Weights of a small GPT-style language model, trained from scratch on English Wikipedia.
Size: 12 layers, MLP 2048 tanh GELU.
Architecture: LayerNorm before each block, rotary positions, tied embeddings.
MLP neurons of a small language model. Each row is named by its layer, matrix (up: input weights) and neuron, and shows model dimensions 352-479. Each number is 128 + 24 x the weight over its row's rms, rounded and kept within 0 to 255. Numbers have three digits each.
After each neuron's rows, "fires after" lists the tokens most often just before its 100 highest values on Wikipedia text that the model never trained on.

L8.up1736:153126061156121139178155102140138144149088150115105150114143119135123069116141133146144120130083103185076142112141124127132108137174160142128120128092133108140174104120163124099136114117095100126115101136103152128140124138134178152199118114155116134133160127130154122126128131129128131151116126095089135107146111158090121120109133135099110152148175182102088135112069135122127114113123
fires after: ".", " 200", " \"", "-", " Kunst"

L8.up57:103120140126097117085183164148080122135155155090158120139126130093141147116132122129117147134109127101146124120115159144087136122138110103109201169115119115099139110095140136111125108138084127132126187102093111123136108116147136085125124158113124192120130138104148127130124155129150091088098086143142159133096141107131108151140133106115177113149131115152129075167129126132123134141115
fires after: "–", "born", " (", " the"

L3.up1840:099142102085139076108139196125094138105153113118133107121058091163107117135113125099076123153129102116133121104063131155143183145103106128144124114127128092128131171141154128105168149173110097127171063116111127122131157105141171090156137132126109121115124135097096124150139110107137100139121101104172172140145177143127131131129093159101127117077127095104130118087104066137121089178117
fires after: " |", "B", " the", " in", ","

L8.up2043:109107133127105131107106122147128147114106109119100119117116133136132168123155134141116146144135154136107096108103148147110111084120071132126148123131188138098143123132102118146142156161114111096112122150148137108134115146114132100153149139141139142090156104129145157165143135118121143131151111139089145163125147136136154096142165108117082069113120085098166112104105108129124109122157
fires after: "\n", " |", ")"

L8.up287:096130107126132123136120097157122104188161129132118116181148078137129132125176111096090127137174142130162097107137129119106152116110128069098163114150141153116097121142141141146103125154120123143172144137117125119158131097143167142112180061189134108106125087141121136082100171136114152129141152110126152101138158104138155144114154112130138121131121099122132130095143190123141089110137
fires after: "\n", " |"

L8.up297:119162125130059123120145107070120117151121123113088174094120166109098104181153123115150158153105110121127096100079114133152109099137128106105076137155135152153151112126101105111126173075111161119138110181148114116126131092158122098150152123116157142173113152060095138129153101135165160123145113151097126163133169133146135129106121119173142161154136112134145153155138104132114126121086
fires after: "\n", " 1"

L8.up34:132147081165101151116145181094143152111176142162111093109161158138117125090128138098109083129155173117127135139136144148125135139112080121114112121122128125118135199108095129133056081161085149128133140129150068106075108104095123091149117090093139117128161133136108165133083177179173128164126164118103147124134122145129136133119115191134104130123141134101147133139154162110108173109108
fires after: " |", "|---|---|"

L8.up1043:140142157121117135138159132175142130136124110149091151148165125117090132145126145094078158122106157113113149114089125115119130165114136084140094141098150110091124145103119125109121121098109122137093103093120153129155124141126126094148083127149184141112114165147123132149154116091127132117133111163065111167161115113155090131142123111159093099150111124105099119157142091133136136113079
fires after: " |", " a", ":", " with", " to"

L8.up1228:092153100154112147133172117092138161119124122122145141094147150134175159120089130136140138124174147107115130113148114126168133143106062170118130139135115132153149116151138167074142079124151150098082155121121106117122136130123163141130098150111096126090145131151157129098117116147150159186119157158087132155088131089157143136145103107113139119220143134140150099167144164129116135127125
fires after: " |", " the", " "

L3.up215:129136104104077189139084113130172157137085117136158122081144155122130116177128123102143133105113154120137134107096168165107145153156133149117121118156176103147146151115104179136089107150114064077114137138105147124091169128121146121135113109126126131101118140120107137146094137133137115118147111134123138118119159117115121109143168147160124083124129155136157076148128088092117153111141
fires after: "\n", "|", "===", " (", " |"

L8.up167:149133126118128140123134116148154104118136100111160143159073119118142077111094132119146109174118139126167136154101119154096081102161147144192103139151154102121103145094126153105107122103148136170137127129118166132098132101136171117118133138117097135129118160101110120136129174095129116149140147146150150183146105167132129166142124161110133142114109167148139115082136128107111132103105
fires after: " |", "|", "urus"

L3.up1777:130111132093096128127151124121146130152146078085085045105160147130122140109094167156170140106106147096156162160117135134084136110093144114135085126149126142129116145105085163148128132107120133136118147136106139149155127105167151160134135141175061088141168150147127141133119144122135123113141112120110146149137168154152100157120120145145148116104138103121109113139138090112144101098072
fires after: " and", "-"

L3.up1878:170122158131119131147106145131165133134112120145131131118111133165097096142076141112131120151155129139162126159080151125128111121143119159157100118122109134138097127166091126167131112151145154115136137117101114099118143064121127115110093137098121144133140130146162156172135125093115112121107127102144112146109130157132077132159155118152117076149106146155187106138151125140115103152131
fires after: " the", " a", " The", " an"

L8.up1770:134133175146123158116094131135120145130120150148132125127163118129127110117126135130131128061143119150151169125124184144170136124114114108128151137088083126140149111184142132122119152111104169110109140143109154101114100110136118081133090110113108171128127137126108109115120147121171118117123131138135104100196180142130108120085096167127141148127125099123100120149113123144166147123146
fires after: " |", "ikos"

L3.up280:087098121114122138111111128135122136164102120111097097131145116090154146128120095110135136070145111166143105136150124128122149141106100131156126130125111169092155124149162120088131113119124098112116118149113134123151118142118114138123135113166081151100123073122097147131110140111153168141095129120138142124135138109134100123153115090140093115130141132145084108147118112125139154199121
fires after: " |", ",", "00", " in"

L8.up1262:132117150128117112103126136130127161137124147120172128108116164113103135120160137142155117074114142113113179117093169119112067109105129105109083167129078137092177137153123145105149126116147122159127137125136137085141081124132149092210162124116086165095173104110146069110095153123158142132117136140147127112142161105135123157168136091133096114096144118159119126151140118125099107143158
fires after: "|", " |"

L3.up954:109103118190146083093075143122125109158119142125099141165109179153149088167122109110159139131145084079162121142148129110142130128085095104097064109129087116086114100150150135131114130104145196144120144116119145144157130136145130121143148133125144090157135100127122081108139119134126088157108108120098147136123134072153104067112119152073102122146150129097165165117093108152125113119134
fires after: " |", " .", ","

L3.up1170:090116131132139151127159105158118130119142131099105108088080159156091122098100162149105125080160129115112116156172103128166179104107143127141153119094153154141119147115135105132140148142104118166150126164119139119112126122103134157138117167182153132107126160075123171168122144168108127119108113125107144136142129103134106128075128147144122150138129139139124108101174102113153161111089
fires after: "–", " and", ",", "-", " to"

L3.up1320:133086138125095136121111098114118129127128127102154154125156125145155136120219124127182105120122114135063082108121105151147143131125137168141121123155112122115109146164199087080182120161109157147143081139126177104139131134107127104107164126142130098126129115132173106107123133104126101156107140162107125115087117107112152098138133139141141173124131145138063151130125075117128098143176
fires after: " a", " the", "-", "===", " |", " \""

L8.up1497:116132103139137158118128124122135131132133153108107114153055117180131143118091151082116130100136137134160119127142101129100122167158139172097128148115135141107154106130139120125104090121138125156137140108132112115153138105131130100165088116133145135111101163145162087147117141101115134134134119118105111149159113123132090087136122138119103151100147099174154165102088127137138121134121
fires after: ".", ".\""

L3.up1979:149098129116133128127169149109132124126105115111134114122114155079116100108176120154105154107115106100093138136127135085115125119142153136148146156126131143133125130144142146162162154119138150111143146092149155120114125106111142073116097112091130148131136133130158132114131106136169133135132162140108137119138124100114147084118126111142071132151133134111160132122108152139151185105094
fires after: ",", " New"

L8.up641:152145145069148110134098129186139088132113144188154112123073149164165134118172133147138126114106109117108135114119091079129162147126124077160111150124126116107116172125096148123115127110108107143069093150136122139160117118143113144112084115105120097126102121147133117135103167151125133117142107131121136121152103096120126106099140101143094112073127175130110114115088158099152109111124
fires after: " |", " 4", " 2", "|", " 3", " 19"

L8.up2034:123078098099098135139120143125139137135110151150153152119114162116154157126135147140126142144127159109137111118165109188141152136123103148130119111119122121095121144155108112146160137164138131080109134104128142100144105092102145126203132130126104169107131101134118100153173160105114120166116153117089098146121126153141109129137166153099090113110154160125170105120126126129134189095158
fires after: "\n", " |", ")"

L3.up1344:084115102145087131128100119132124105157134121110069141136126132134148126112111098140154107120104145119108129116135140145109103107107099154118133116127152092157097121102095107172164166109144122107122108171144154094132124120116163118112050110123119082130108085061184136111139158137093141118131136179089125118149106104087118133133115166135158123146129061125141166164138149133163175125119
fires after: " the", "The", " first"

L3.up1958:122108102151112134090139117119109114118148121169169209134114122088141121109080114103122149137136161115122144143138079148131124131142151116111142150127127130086078122129176173148129118127085128126068150081105116164111163106132113130094071126170123134135150147121157128164146111102098146183115153119104086126118136155115149108164163120127117116128109104180167098103169093148182135090101
fires after: " |"

L3.up1890:129118106115139154132095120106142117127161138152097116163135100108110096123139145120118152139131110120155120133097168115123074130149129131126098129115154130119111143137115096159124154158099093145145124149146110122114151157139186137160091111120103083133126113087130145141106138095113101121179121124137139119108150125105123138116140107107135120136158083116123139112115107160140128145090
fires after: " the", " The"

L8.up1441:145092136125160138094132127130121101131171136103136111106090181157111082116133202125140148069091142146172116159131143148138140147156134118093152138130116135108136101101193096117122111126136162153124158134095130117155114102140127159124102089117158118113137172071118147111136156148087152100111119100127085132076154126092153159105069157132118133116122116191148094102135128125119105128143
fires after: ".", "|", " |", " ", " 2", " 3"

L8.up695:142159124165128160138126120145123120097151154159102153119125075114152141189121120121098133124143141101137152110148119084138162140123083133150120123100139134110133096136094123133107139125088203129123149159134115147145180095112155131191089121087124106161162086122156109157098105157118155098107148122115084124123116130111104138143160130157120162117110090117126105178095094097121160160110
fires after: " |", "|", ").", ",", ":"

L8.up1496:124139104140152126148080123129118123175115098123133148103155117129136119136166119112118113121104116125128128107118086132136075149139129163127124129085108126136105168136117134124135167163109144084124109152164091142143109133118093112164103123121121136166106123147114137086191136158114120130091109126110143151152159136178120147123146120106085165137118108092112143108147157118092124108139
fires after: " |", " (", "×", ".", " ×"

L3.up259:122090104134104135142144133075159119145144140150120085126112128157152156109161144115113138112122153156173183126127088107113179123159116114110108086106138127122097119127150105122118083115122096104129125131091134109110152131131130105101107152128115126141143073138150110117164110138131110170152121113118095181101157091145090099137167080134170152116142107148113138159097115121116150141127
fires after: "\n", "-"

L3.up561:138146099151144172108150080150127156122086130150107112157061125138135151139149145114152124143100141113148132141157125125084142118131121110110112129120088115118143133069123080137116123123080145150139113153105142163106109138153156115122127118182112123077169094173130110098138151000142124143134158121121131135191160160141106121106125146144097109128108124112104117150123108117142147126134
fires after: "\n", "|", " |"

L3.up1445:137137150139134142110134141129086137139147164123131102097110145127152144111133100130122129128112154096130143109111148165103124104165116138091143146081068123106166143111148133159100131123145098118146129166119145132137118137097177157121112120137139134134101117108177122148147135144117156089170151122158147100147093123113152143118144129101135132129153116109147154148124129154131147135112
fires after: " the", " Grand", " Pan", " Upper"

L3.up1748:104143120110152104105143130123125138158096117110118142090100155146119131141181111100065075168141123092110153136138117151117090082130110149137148146124126130157129157120114159133166098123096147084144088153101161116100157175145146094124106136116071167141118120139148137087104132121153128119125109061155125146132111139127148086133105125119119069114119117127130150123099102148118129135141
fires after: " |", "|"

L3.up1154:131139135099083104130059146129119161130110158099125096128099138100110123151096133117124156124123120127144143115147108160145130180149120108152121114115108119148184120097126117129117127121088113135134091124130134121065114094134140142176158084124125125150096126114119101183163126144142119114108146173105137134175089152135119122142122102171135128164113081123098141112182155088123128110124
fires after: ",", ".", "\n"

L3.up1652:136163080148081139075129136145122141163114106152132151148130124149157117128139131127083111076168092121117099128115112194108159125107136108111153101106125104121104166139138124134135120126133157117135136180155130148118094118163108139119116119155167111155133145164123118103156120113126124158164141100140111122141140115111193115169111140098168089129128160133148136073138100144124098120099
fires after: " U", " |", "|---|---|---|---|---|"

L3.up1693:113120152088159096126120114176144139129131113096126133155132136175099145139109112091106120149125158118115096125134098095122091107140135171117151147124088106107117127152139130153087147144078126142155119116134137092080125110182135104118077143111126108122146128132103114180091128163124093154111116117138174164113124133112126169112121155135079096114121128119119106149104092181108124128147
fires after: " the", " The", "The", "f"

L8.up1252:153110143140153110123082125119145087148121085122168162121096130126155143118142149159085113108128099128120089147163118115148111153117115139170115129121188138134200127111121130154125118116133142115120127133166123104115144110113168184169127085173084158150158140106134087121109131127174143132089152122114163141120142111136100106152157090082141181137130164152118081115093111137117124156112
fires after: " |", ";", " –", "-", ",", " -"

L3.up1675:148133126114116143079130102139110138129139114173147120147155146090120138134128148092160121137132134164147145137148109113125124089082136127092111155124134176083143117094115092117142127147181167138148146155117108150097114142110114149126115122113122137124151103132164122139141164108163148131132155110101099128198139148125131102102093172135114125156133110110129141109102116126111096139136
fires after: " |", " and", " 1", " ("

L3.up1544:134136091141123132111112097154140166135145086097148150094136158161124073123117122115142145115093161138174148116105078133108137141143123134082142113127155158147052141151117152129130124099179181151134122145151117146132154114118134156113134100157142105102122160119177146129078160128183153098125129120072117110138139133158098159139148148124071094124119149150166098156093136141161145105112
fires after: "\n", " "

L8.up936:136150152173149138148168135170089134136127135198140114084116143142161138112173129102102156121076133145155119102075163111127147149150138130109140144158101069098141082112100067121095121185138146174175113163137158132148118107097160116131120100136166106132130117147159120102113132123128116154095138109135159134102117099155121125161139111155147166099115153160148132152132141127135108125117
fires after: "."

L3.up807:112091096159142133130082108118104123116167129158119109096111161091144146129105123128143117127129139121161104167114130116134131116121113143101072099097127121224161107114126144124123097118150098117170127097118127100144107117118135126109172051089144184139163115135139097135095096159132135142100136148174128113155097152135124121191154148116125100150082137141157151079150122141120112163105
fires after: "\n", ")", " for"

L3.up596:104151154071111120168138153118119140095071138108095143172142161140108111127138095074138166140130116138142142122097120124127135095093107172097119120090115095111127156149141138145131084150108144097140107140071115181119116131149112094155154154099098127132107107128118144131070122118092057129128156128150153151123145155129117129098130129133169152174095159149114059116161106139107126097131
fires after: " the", "|", " The", " cyl", "f", "–"

L3.up860:142111108073166097156112129083099109117136126101156120077133110138107126131091136092132098178147113149128090120158121159145117089104120145187100137099084114112138136122111147150124129107110176136150117107064097144151109128159162160115065129097152108139136107144127128139137070147128153117069128131115092103132124119104085126147132140118144121079137119139148093142175095186083187137095
fires after: " 2022", "ou", " 1987", " 1999", " a"

L8.up1866:140178107098158155158115128183104133206138109112097146109159104157109089116102110141138128100150112135132166147130146108092096170135125131151165109149139110140104049129118114125150146132121131114157116123136120105128145110127118147132123093089111069143162127130112131146149141118104133110145132118113131089137110122102144138099146099122129103126105066099144095087156181088160130106137
fires after: "|", " 0", " |", "–", "["

L3.up1007:134092114102159128121132122152104181105115147136150117120057139103124139109092140117126169157171111158130065114122136122093151095139139125129159157136130146134109103137108109139124160086085119093115152139107122108151160117132147097114120120116112124131139083124124133128123114121108154096109128121107112135151127112122102116170113128119123144161119120115150160108087108153136138159105
fires after: "\n", ":", ".", "field"

L8.up1397:149145109126166143130103094116122137135096118123134129158130100125124127172122165126113114153107170134126096129122128130134130144141117110157085140127097111136166108145101143124114093086101143115092113104132084131128080109152112135137138075126127158143152076131166178181124140109127147176149126170174123176134131113141132079106107111133137098120107120116150156113149105104129116099143
fires after: " 4", " 3", "-", " (", " |", " 5"

L8.up1738:147150133174130107111091143135142156139142165160124130122103147119090113150168115103091134136107118145153109123139165099076142128135117136160155145081145152138144142086081126135152104136162123096162125072147079144166127081157119091127140076153120161174199148135101170163101170160125130117141119134157118134126082109124144128127166091130162128120131066137132122128117108073117154145140
fires after: "."

L8.up509:154159146125156099120117179122112138157171090118124141115122143156180172133135147116132115095150098115139134102093099184150140131164095143101149127077074130128133096078131143116146101165165112112141132100123110111099135085124126150113149129103115133119106121143170135140157147092121121158166110157131160163139137110081138114142128093112148093100142110154079109152180175121163100130122
fires after: "–", " (", "-", "born", "un"

L8.up881:111135119106130129138147151117115116122102164163134126137095136144099172189108147129110143134133112104054105153104137140075120121114161166148119140090105133129102114151118107127151179127084145169066158155171104144131133139136143090123132082141123133103113079159151133075130140147134143138085161143077121138117124107097141116138143109141113117126134102127121149127102132122143172103137
fires after: " 3", " 4", " 2", " 6", " 5"

L8.up160:136141124147157114109103135105152111101129159143120109107085104121120174177138152125158144174142094095133143153155109156090117097112158111128112124111109175111119099131121069125116134135133135129145098116109097158135103129136125141149095094095108100117126126118138130138101193121139146135133110124103088081155124122110080112111130126157089151108113134098151111136131102111119154083138
fires after: "–", "|", " |"

L8.up1464:117140116171126097124082113124142163155113100109135139158114125076131128126105144133189113148133166126117185132115135083095131147097128123120149161060136112124143152103153115142119108113121189152135150144157091097126109127104128103118145136127091073151115148148102055134172130165176113133135131167128102116115089069160128126147131129152130117089135163084127121139149167146132112123137
fires after: " |", "-", ".,", ".", ","

L3.up1887:122169130137135197082160203107100149141127112135122117128130095097111084113090105138150135089156129169106176146118148096103163140130100112126158127108221132131193117126134136181120141138084162080162120123143116112135179122138141148133167135137111126143111095154132119151098124128126149140142152113156122128155079132146118101138152124135111150120147148125131113145118155123152124136133
fires after: ":", " |", " U", " H", " Ref", " J"

L3.up1387:119076112137177176116142130145086157131142122133147135116156132172094134147098128113187126141162135124128082153125126138107131124100130119112134098134148132110127147116091081114145136158136192146141090112101124131117127121152137132169094154101122133132129120166148113100127154133157102104183148145104153118130155123093124115143101126109098113105156106189178113144138129142140098125156
fires after: " |", ".", "|", " 2022", "0", "\n"

L3.up1075:134148142138149160123185134132142159108159123139131111108126144134121104116143131169082115079102138152082129115124126094135131112125124125136143148148110126128147130119137104104110147117130123162091113123057125125130122172143111108142131117119116071152175123062105138115161099137128177113144126141125122107124093159095139067103084133122106138131125120129125119129146105174098131136128
fires after: " (", " a", " W", " L", ";"

L3.up470:127123121132128148116119145179108079170143131130092109123101108110174130135138184106125093124111154120098145121108156123145165143168107120165151122132183136129121137119155117114121122170146160149122164133084111134105129150132119109128146135173110133117134152109144109107153149095134121109119168144151144081102135138124133127145146124175175153102196113159136130142143114089121147130101
fires after: " (", ".", "(", ",", "×", " |"

L3.up665:156166122128153140123140138089104109102155105157118109109110105120127114199114093105146144176134117125155107159136148134135131158151129142172130141113100119139102091149140107089133130127129120165104080132183142108100139114120137143147085120146118122144086132129144122131167122087121142142148132140119079135135156118124106150114116105144078152107095114139143102127136143151137112112084
fires after: " |", "|---|---|---|---|---|---|"

L3.up1516:101128165128086120154132109165132140118094149144120155134136159141146083143156088130107142104119103127161117113134186121121168115137110141109151133165173110142109139138155115132149136168146130119129127115120157101102125135175140108107142152133133119132162102064120099090124132102152099123143119119117145142119111126145114143159144143129113140126145134110178205129159096053131121114136
fires after: " |", " non", ",", " W", " approximately"

L8.up213:119115120138160101115127133124174150107119164119152140128091189154115108114108156159103084153135155150121108151105108144135206139101149081134176167141105117142107151150167115110136103111150116114128067126166117081112167147111121115152157115172148101155144155132121140114158162180138097144115087125122121121116117068137145123081118137068094101149116137123155127160104131091115129157089
fires after: " |", " .", "–", "."

L3.up911:103118106128127168129161143151072122107089117171119128158089135092139098153114111139153118145122105117118076159122125113154113153108179094099140098139162116138158104142118126174133139129110114154185139113086178153139125177109121094115133114129140125136136139104147147125129116108132157116149107120159126099091132134099146154148141100114123146146106148088126121121099137066086154137113
fires after: ","

L3.up1120:188118113131153112141156116135124142133131116133107149073130116139128174136145121146139141137119128122120139118125036133134087105104169126174150145133115129169162136116131117119107183126138097141120157146140134152158108153107073093110163135137171171104161140101100121107151134134149145178144111147146099120134133121135117131112090137123137130100139169130048106102139165095156132133141
fires after: "\n", " to", " ("

L3.up1923:126171089155081107129116117186107126117108157128112154124136145136128100105102120125186138169149202140131122128130114150130075115126104132107132105134096169142142133121135133116093165116149128152146084131090162112135132123103157078138108116141184106132124136114159118137115151137092130186123121093153074054152182101109149121143145134100132137129083137103165108129148095122159125113136
fires after: " |", " the"

L3.up56:130135169143155125142148098143120121090150114115190129136107110148115152134067118156084159121096171109142090093106095131091108128131137129136109095108102129139166118107126112117109165136105130119130123085117133189128136177139142080163155115172115125116106136130122122186130146113121159095104151126156181137094130160151122103124090117104103108102140098149160110101126122107121120110142
fires after: "–", "."

L3.up800:145119119121128137122124117173127105141096124103122119147181127096105147141144073111115118123147115107108146128140126160107145136168128117121097114116113101119135143130121139084177115137120143155111121111079150096116128136108169114135151140127141127132159123161145142167120111146147162117152123190151133119133149134142153115108067130145109128109121184123136143113119120123116107097106
fires after: " |", " —;"

L8.up1752:136155128135104118132126110160139102174150166171127104130086091158127075099140164098092172110104100173107112143127125119122152137115135076147156152129119087115090103159125132142097124138139153164137173120140159127134099105154161127092136124121132169145149116117137128165132158123103102121114060117089115095100118158118116136113081147113138137139148125125134139126149148121164183156183
fires after: ".", ","

L3.up891:134148124088105126151153071107118120108142144126108161148098119138107162146100142144108116168107153101108145137091127131087127138111094105100099100134111153116141148146135097098134097125153178131153113131117102110131086142109113138082121129139136106125155131095081121145101151118113143105157101147112136150130069117101146142113156146156138115109129125133137129144109103117149121108141
fires after: " |", " of", "–"

L8.up230:155143127148116113116156130125113112110079126129142132130138129137118127120119128184144150160162119148098140131102165140130117148120123129099085108146128141159122105062116173100107130132150132126137165127139112136096111098096155110165145094112124126120103143172121145121112148113142139159116136062100098112127121115144121163065144068131115123127123129127186154157155106116124143158131
fires after: " |", "\n"

L3.up1803:112165147135111114097141141113112198142117178137113135103122112127140141127178155132123127141127143157141179132092111119119098128141110126118099154144130116144135143086112114137093128079154129109081111137107113120163155139095110181150164146111136132133157126140130170114158135137141134147138098118117091122163137131132089127125108141136137147149128128134088166109102135079099164145103
fires after: " |", " a", " an"

L3.up371:116113092127116110128141126121141130124132085162147071186137155148098146106127138145127138089146120115116094142129130167115094096154132110164131129160098148153133099140136140122125135119122179088131160093133144153131121115122090107126126102125103146121104126158108115111131091113163087157135146127121104145157193190090110115172136149084115095110177111155162144136156136147142112110156
fires after: " of", "%", " in", " o"

L8.up1337:118169149130139090153095142103136142132120130147105146118110061145141126133147042099123145117159150120134121160158178140098143092137139157121113135111130109139139094148115127169083170130119178133104122120133107103102156129127120110130110134134122105113118116134159151153173121128133132106133109130124134122138120078134145106155137140070121118077115084070120165148119118099121145149144
fires after: "\n", " on", "On", " |", "-", " On"

L3.up431:115104129141110179128069156152183142138138163142127118120148116129122131184142135115106099138110142130102119131121101140123120163074113124150122122117117169121112132118158182115103100105121138140119075122093103144100117123124174096143131136108112118136111101122151128084098155156136152127121132097182132108115107134111108173141181124155144094125113116141097122125162164165141138166130
fires after: "\n", ".", " as"

L3.up1031:142155137133124114161140113113112099167161125154091162162165088135116128101103116138121094165095128132134097097126127155098088143101078127142165148126113159139088116070123140116126148146075151175134153102103123104141127104137142085121133110143122055189145100113138090200114140154131111197114157097129172145141099082126130109125149114147158143126120114130133135116087150102101105116133
fires after: ".", ".\""

L3.up1845:115142121124115151059114156112081131116120151144122106125144108102131132158212119120126165079123122117143104106120124169112121080177140159133129118106126140133108141100125103131078166130111111138143172140158123118151130119123129138123108095081145081146173114124152153140123091155160129101144145117102124105115128138142121161129127106124161126145127137160106128100130137154151138132122
fires after: "\n", "-", " |", " mm"

L3.up666:123125137147116151150174114119137151151179147121127136180085176136103093105136087126129141081109121127160111131107119109114111136139145081109093131115065086168111141133147149178130133164139136128140110126156093109115098101127110153141147089131116172117171124106151175108143138109122135214120154071101130129126107146119114188153162142182149065124113128136127113088121124139110125136138
fires after: "\n"

L3.up327:153103140150138137120135117150151161147132146094171116118128096089111127137176130109099157143181096097134138123165144099124156118119128169170171120133114128136092124106162119149110139145151124102129150127094135111130145102170155104138143115108128098123167139093123152147107126142080150128148117134121165098169133139106112121166124125100134173133100169116144145126162119162105124141182
fires after: " (", "born", "16", ",", ";", "17"

L3.up133:142130139129106104103118132140150116190132098102134130144137133125091081147096143148140071137103129091087131111161131091133155108144125127159112111123103173102117159134135120146131111103125141147180107155121137096135115153143116095096122094126131107129140093117134118166113105158109113136135085168121158114149110141126118144114126133163165075124110115116106131123135110099129139107135
fires after: " |", "–", ";"

L3.up1778:124159105152130150108102119159149121147107127205120131120139154151116123122163119103155119121138116139145112104132077127144131120111118102110121120119102129109080132100169128103106117132111116144142157141117119106143114124149155134116084102156147131175165156165121129134126132136161115244110135151149114091141125140116102150062155132112173174085074111176127120145162149161110209077105
fires after: " |"

L8.up219:172120152091120152132123134088171095135170126154104133120113100111141148141134135146109149110142142134129103098152161153104153132135130151142147102081141124149063077128165132122127153139126179128155138130129085120085159125118108115109094102125137128132155095137101124145112124150125125153115130127136131106113133168134138127093129144138074110144124128152128113140097117145082082126153
fires after: "\n", " 6", "at", "ired", " 5", "ES"

L8.up236:154143168125149138096093124134126118149112100091094122168114137087150143113170121076124145162170150127143154134122144169102145117132045186106120151121138110132159065168171142116168114119120143131104161183118153148158130118109176146138102104144133107103124134126126090161144109139143119146119062160129152110164118125137114116174114122078156123095105126120115116122139112145200142158127
fires after: " |", "-", "|", "\n"

L3.up858:113112108135090135121165141103101068108139116136174113132122098169135125137123150124143109115155142120185131090117122075114195117160129112110095157125134140122188155091135120155123111135068131169132119138135126111155129096176125135216159099102158083130119145124148070127134115133152149150122146119105126134117116126127159132167139147147124153148188121137128124138148109114131144140110
fires after: " |", ";", " Admiral"

L3.up1420:157139134128149137121134143107104175152119128111117130131097111114153142141157094095151139133115104152174136113083114110161125142128152091139158130088136068137080121149126156136121160106120084115124108113149131137102097129116140133153125119176153069150115125114126154146176129084123187135158138133090155116123140162133168124115116176110132105142109115113197110116158113153130119167155
fires after: " |", "|"